config.yaml
n_layer: 8
d_model: 224
n_head: 4
n_kv_head: 4
head_dim: 64
d_mlp: 896
vocab_size: 8192
activation: "swiglu"
norm: "rmsnorm"
norm_place: "pre"
norm_eps: 1e-05
positions: "rope"
rope_base: 100000.0
rope_fraction: 0.25
qk_norm: true
attn_scale: 0.125
bias: "none"
tie_embeddings: false
parallel_block: false
init: "trunc"
init_std_qkv: 0.0154
init_std_o: 0.0
init_std_up: 0.0154
init_std_down: 0.0
optimizer: "adamw"
lr: 0.00173
lr_mult_qkv: 0.7
beta1: 0.95
beta2: 0.95
lr_head: 0.00415
warmup_steps: 321
schedule: "wsd"
decay_fraction: 0.614
decay_shape: "linear"
final_lr_fraction: 0.0
batch_tokens: [32768, 65536, 131072]
seq_len: 256
doc_mask: false
train_tokens: 415000000
steps: 6656
dataset: "wikipedia_en"
MLP neurons of a small language model. Each row is named by its layer, matrix (gate and up: input weights; down: output weights) and neuron, and shows model dimensions 112-207. Each number is 128 + 32 x the weight over its row's rms, rounded and kept within 0 to 255. Numbers have three digits each. A neuron's up and down rows have the sign that makes its largest values positive.
After each neuron's rows, "fires on" lists the tokens most often at its 100 highest values on Wikipedia text that the model never trained on.

L5.gate124:185115141135125114054173069162141124179161193118100128034163096142154150133081111118099125161146088149125128155137092090134099141101132146109068139121127126152145122118146145103054095140133166142109171122116134177123146137111048143152087104135070146088111129091148079138167130134111101182
L5.up124:145173100156173135100123106129193124127101119096114072163138114140112156162072165123156132103056149114148000178123136104171132089140080088142152153145144074164107110115123170110128135125094115136127112152122137141130140126138182139150137134112171144073132218117122135143140133197148115179
L5.down124:101148103155146125185199132117126143061122108136101123158062084145116084125104121141095175094157102143140142087124167188154099142130155178069145151103115163163100099076155181145096202172168173104106139144102164133106135151115186096157093142112095170132170181078089082113116174083132126065
fires on: ",", " |"

L5.gate98:152122136135107083106113194084203096088117129150170200119119134110151112128140150096090157099116106154180198130094085166181108152206081095121134129125148143137139157137091102117149164149142108079074113128142159099134110140104138188116160052020188081132137130107157117119114194163135097063
L5.up98:200153071099162159120082182123144125162158140147155037099149122083143155121136136160130147139093127110120092164149105147146048100164126185109128142122121092125131128142158138127141128123134146139144114126172083099158131138138160130102172067117140083100119044104152107140086092072109123135
L5.down98:187116112132124119093108154125075149151157130133149104146120086213125152088129061140112076123115125114106131084082116154092136114122151151161148074081165134101122159173183144153070122136138170114157112062129114161083131115106192106125157168128126143124140115166186125129098140100115146164
fires on: " to", " in", " of", " from", "ly"

L5.gate159:143125094127073064080200106116117123173131115141173122105100132134108075123166105099140106106090084209146188138135098116166061113075071112092154172138206146130191149167159142131160130132168094114116134108084134149121134079083078142130128145086106103095160161144149093149118112134110152148
L5.up159:181122089128139060096145129121089156158131128055163082144120135133131192102156149126112125073150139141098123119145129127127088111105115194070230155074050105143137144092131075081111126183152165134118058104095151126152113150182144095121147118120068108090152187165133142188174120135110166120
L5.down159:171092164095158140168186150085111127089135120130147097105118151188140171174169123116164115151213123167100101126162132137183096095077133134137101105111111130155147086095132147132128102156134119172125069140098079135114153129121127159160125108152073084079151112173109126146165134090146169127
fires on: " of", ":", ","

L5.gate610:130124111162120103079233107092056133123087139080149090115120147133124079123086149192091115071148165098110111099108161092148106126113065138180142186147092097129112122090165128139159163132136151106108227079089208195128170166153124100130123178163125128144141109092042082143159130103139104142
L5.up610:057071178166132104183201127130097105152149116133124154117136103147182132080159097178133125107115104074082093136046131167097169114176123084102084124106120070126149144077160119100082120064135150188137149150133109142098131137146119125087112110139106181122119197143129125076054120099127120155
L5.down610:107121149093131137167143141121082126089110199090167131150161158062099065098080146161152118174124167147052118141111098140120163143082124122104116147112111126108095107095134112143119101143078098185074145106175124094138114170147139152081115141123105170095124131175091186125139155135136120118
fires on: " season", " year", " week", "19", " day"

L5.gate274:132146177132176103198152129144095165133093172153170114141085114151142131114069140117076082118124120136151184142139089162117161127174147172229156173098121085114124140122107113155145150104059097085049151156190108130135089122124122157156099117088074133101190093129143083157106129073140154081
L5.up274:112131107206137101113111138111107126121141162120163136099161102148156071135148170123153112157107093162133127206082144128171176064063117137171183142155138125119157169131108131116130154103083124170140128178069145094130129122137108098121122089109133088198117131157129153156075088139124105171
L5.down274:103145168136142119177183150134148138136142117118107131126117135180083052127115178149118169117133121142130117149133105127108205153112156117135139168141160081158179121159114159174109132170122158118105134126146074105169087125130155217137173152159094093149167128102121097100095152120133102138
fires on: " in", " to", " 1", " 2", ")", " a"

L5.gate238:082097139124126086113124060138145163124117143131100121114107060175092146123118075102151146113083151150077148153102156084083115116066121130075064153166093095137104173115174127081110112140158155137075097115121091169114094125067134154171145099149118131116060155073170135174153170150142111168
L5.up238:097086115183179070109136056078140100128191167172146084141159083162126115132138132168138130123203183202131120093156129105110154129074146137092135108110139104123120098157146108099102152123124131184135138114132173154066116076127124111133136142083129138147140087097112116112119126137151127164
L5.down238:165127117182116080078186092135089146165076142123102152119154117130164078128143212160153116146083149140136170083130171154061098093064167172156135170186159136131083183118138176115087129159121171165156111122155164090133115193138151131150170143091186113141099153113126124187106117144103161187
fires on: "ti", "ali", "si", "ci", "vi", "oli"

L5.gate758:139171143144116087069194105085162117103115119164142107133112148121107134160113147082109124114130149206165140086123121131185104143153148125180139154157212156103153130145090137131118041171152105062148110147137147096125120138120083149154107225112132104115132119104181137170146114132126124173
L5.up758:098146070148112133139196121097120174090137152142058093116104092157140140064142119161101133112176153095131102122192113124090150053138123149074091128104131149102130164167132110151113144076103154106065086123182082087111174133127070147150104113180138103160163037128136157094116172153075107089
L5.down758:111166078084108176131104107093132076107128132151178128124100123140172130170141113148175122152131140139132150132097163127159133187149125140141092121114147135107156182110114174011127124122145101160086145153148098151170112095120147142156144153153113128058157139075098157094071116170125133137
fires on: ":", " (", "born", " like", ",", " Website"

L5.gate386:124152121123131080090180148132137130149078164131133155060101134184122087108099091135081153097097122132144135084111110152151074145177122072123080131087122100085099075119099115127103155161114070093117163132120176181134136148062107127154129071164073130122054115118078070181141154109166039127
L5.up386:115140140089121146048141115106162175116110173071123103109110120112129108174133087157100204157081084148139124154094127140082152116112117165107114120157178181180155152122160144090154106114130060137175176126173158121152162131134127120122151154121097166115116154069136103157121102127110114160
L5.down386:098107138124130054087140084142130169108106125107145182112068170104134166102140129143096136162054114200124157096085127142179153113108156160125111136162149150157121094161137181096138183125182122149131157099144141136104150128164099136162199135091115108124082129142133153115106155064112150120
fires on: " |", "ere", "elle"

L5.gate267:078110132128124105136168166103177112145100143129184195140160124130068094156126121124116211097148138165144137114113124130123071175123068117150133140140138168130140163137109175109153143177138116068142180125105128137107107123102110111195190149054124110112109113117154113149172122165178179136
L5.up267:143078117153132133181100130167091069204094068149095177095122090120144139148107107149112156137143139098114143133192118128093104175139153068102128092126126105092110120093104174159194131149155178120150142097214117166158190108170107110145124101140146108172122116130097146124141101146103110071
L5.down267:107143121122086161126105102170131124117116172110142112150123167101140123089066092136166157107103126075100083146164078081148174162152107099169180134140079134132102132075147144164209121116195151073121137193113124155138088144185120090147098128101135148151144129141127132099170099136098137145
fires on: ":", "-", " –", " Education"

L5.gate161:157155131114158124145151126139115117107082183162155089109127094135134107152083107133089133158122112092160113161143143123127150121123128111121106096174140153097149118211110141138152120090141123068154091134135211146111089134120098127116147121140088164028157133157142135093140122196150102186
L5.up161:084085171147090171148120181167107178169144110093129093142159178141073128127156125118126116098147094166144138040089166153146113092121172124098146136110178112107177113077098069160170114074143114147132111105182052112155096049147100088114091148116139141141128156119085152108142106072104159129
L5.down161:211126128118108107131136121156103136095148175164110151151168147096142085157148156154098151123094105070099133186138130161127158138061115142178145120145114148138110155125071144146120116143094104115114118108148164132046148122134122166130133109099126153037116135089163117143111127136140192174
fires on: ",", " and", " |", ";", " was", ":"

L5.gate8:153159154183148090101114136195096124058101144162129128113100039124143060127137108126180141127142089109143122152117127124135097127198094128135143129088125124098122120134144094127132083093166133127110164152172206129123130159124118115146109121161127125102076098143161086175079119156119138107
L5.up8:137152107129149108132128141104159096066132125148133117175145124109141161061137113161175153047201177193125121148140106129103102140125114130106072139140175059121114102148120125152040056159153187110117057165183181106112127131096093134144103155108148091155143124082133136175115135101156145135
L5.down8:122110164110089158169118136138127150074145132129139088098129097164101127093152065113102144115214069164118196130121124074147059099105123146106116112123140124110139130145115110152111143213163167138094069145095108114176105133147151182138078109118194139156162168083152164136172106112134157104
fires on: " |", " km", " ft", " all", ","

L5.gate564:146151131109135102113168129165073147156069107169123143109145128222125138168093121167068161164177143083161133163122078170081168140133103091161106149139161161158146136141109169088083126106139109126103091125143070180110161050107135117150244139077119117082162171085117126110136152125098129104
L5.up564:075057119126116132139126111161099097175158163117146119120173141140143078155197177148146130135140113114104089143133130152089173110171116102152140120132185122150145090067170124082096082048186122157090091120193086172154111093078147142109145134160125147158122150094165133127077172158080129083
L5.down564:098086115111095128118167180144138132156112159140106118155139170153132047106137122107130116106156178108172117160182084125090157083138132137142064086176127153145142129162092187129112091135142090186117124117063106125101143108090158157145081077128193170146128138109123130091120156125130141105
fires on: " Gu", " He", "{", " We", " conce", "Gu"

L5.gate158:154114068177121110151128096094089168137100108149101086092140088146140167110112107178042160151112093115156122153113046093144123126088097109122128174175124066160171124218165090087187121116195178128126091147127135123152186071146089092088093130152047073099195123149164073116113140112127142158
L5.up158:117182178114175133170120122100172084126131166168103159081122165156113145160073129144110143133103137087148130097101106118117080137121100097077087088118159143102112108140169049128139160078168111132132086111204151138132120124122153111104114142122079102134069146108099147127129155158181154197
L5.down158:039151163088198175087167118149155147167120141135109134189120114133099098140034125159137142106133165135105130149117170131093074112110135078154111119116174127084154084119100131052114056172087099089130128132168137175097106144198156140111094076151125115124044070124117142178120130213131158148
fires on: ",", " |", "\"", " nearly", "y"

L5.gate229:177042158094127117134152156144130147100102167147110138144161092114126111161120139138094152086131100122103207175107174140153093118126140089120104124116100173109095124109126131122106155187198116167110135117152123123194125134127076111133094114049125161151135181115139123154125134164134105089
L5.up229:090066149110191156052142050119122127093136156155169112054113163114164178078152149078086179066144144097135133169127169134178119105087097126118132139108145153118128081078152186066126131129134158118160122152177124169158123090135161107167166052133120158162141198115132176189141106134133154118
L5.down229:115131101082156073136124174094113184226103144134141131131126133117195129104190133153100132170053116121190137132141147101092132082115181125138124099123104114107107086123133208107118140111092127106145126136111203117129136117153103151123127114098104154176077177113120131124116157182086145155
fires on: " Men", " men", " Women", " women", " Queen", " girls"

L5.gate247:148116117155172136099106073153133135126077169111139187189121115096097080126098144116050164101127133121146134102164125149156106169137122135131139154139123111094142140148105112154168140201148094096110090163121150105174080129122185122155115059103044140160084114126126139097129093106113113119
L5.up247:150151148154133087134157070113149135131185132113116132090121145124124114107164136178167202072181162150107145109097158102179107139123092077118185109109163145136171130133179160136174093099094154087132150133186148153107106170127193126106137173142129128107094106167120097156141142155136152106
L5.down247:120115110092130126168087100157097189123165127140152122141124113117159053125142115185137121155108151139064148127077138140102118132104168127070145105089147104122131122133152104173115108210120117118122091154126122112130127126129131126137106134121102176141152095135150125092144108101179156139
fires on: " /", " in", ":", " B", " of", " Party"

L5.gate331:160051076170136059131152203143098128124144121144145132133155094144092140106110089192128137115100128130161160162080101108124129145146056142139105149129193147086146151142049153162098129120107154109171146095114118121117103123104135135132138137126112129116155148114134084160101137137125104152
L5.up331:087086115127140114142109198106164114088108150131093155151142076140175136142106125147142115068179154087144108095150128132073128161139085126128146152109162138083098162075077109152144140038147152162095159099112103163142108108186110175142095174114141118156113144112112142107112183098117141088
L5.down331:102135149119141110130141114084164134128118098190142087145124086115097108114118098186176089122118099100115080090083159054115110121156116092140099079162157143142142134088122166072146133113119098135144235118195124180078093148122154190171149171155200139159065194147124078077092152137120093129
fires on: " |", " of", ",", "n", "an", "|"

L5.gate71:124134121168070115076182150130169198159099202093145144110134127162089102099166074167104133102110126116136131123099135172176104140118111128101131117148166121171153117151098135145152132072137139141073127119110153134123174114148137138099139183099034123113150146124086091155140118124139094133
L5.up71:130197229078106070061120096107092140106124247129132100151133165166125113114099205081184147093166107153142067135110115135180092135135108158131131114141139079151060168048124133151151123115079132131194100147110166125145160143195122127080109141085088111114134135093080173160118125156150123112
L5.down71:073109147034137073106142130116104128085104120113154134112143132115174076153113152132147120173106087140133138125050114145192088119111116143154108083143124158129114088099107152130124138166152152131131133189125133101164116149148137135164115067076123123133141088170099128086106078034169110153
fires on: " |", "|"

L5.gate288:106125135130112107134160113138081082131160124152182144136108146148135115182089087158150131128157096093173099142123119164135125134155108131066090219136150120128165159146104179129137052095124170113117080153158104156064150095146180120093158151120133098071223120101131112126145055164137134128
L5.up288:126135076152123123128121116152084139054208097131175104130113158091128073112062169107148154130093088113087117153148145116155148082106105174128134194129165167175160095077105134100100057109135107127144107110111183112121156164190159147122127116137137149112195089123125135136125151162111139131
L5.down288:090130092122141141152123095075150148120144080148119118168161092114174136115106216126140131105167070148092165130095137127093126123115138172089114131103100156128183112153101133165046123107131164057149184132145133130130138117097144071151055113136115136086116131133124152111101143111120078163
fires on: ".", " US", "N", " AR", "J"

L5.gate80:146157149128072121137161152096143137106108154098154109090136122121146139147119144168096111088112110144147160214131141128098100093174128106165100173114123126201149183146136122180120153150189059111115094149152124132167130141065144144102122094136146122129156114110153130133230203125177151121
L5.up80:154090115135117126074115089149086109097130142049112130117149155132167151121189151138121164127146096147081068105203126121057110121156179117143178180114137112146119157119099100150149086100115153154156080088138070110136152115107129075082119122131108101118186117150127182114149182130079170058
L5.down80:120120141102117177129098154099122128188159211167137115230146185146173038152108176151157128145113138042153095113167109190116113092160180085130148123103177112147109127161174120129114110050127182162092114118124118169178081162150065098104136076131127096131122078152129194106131117137075119119
fires on: "-", " be", "ki", " Wat", " of", ":"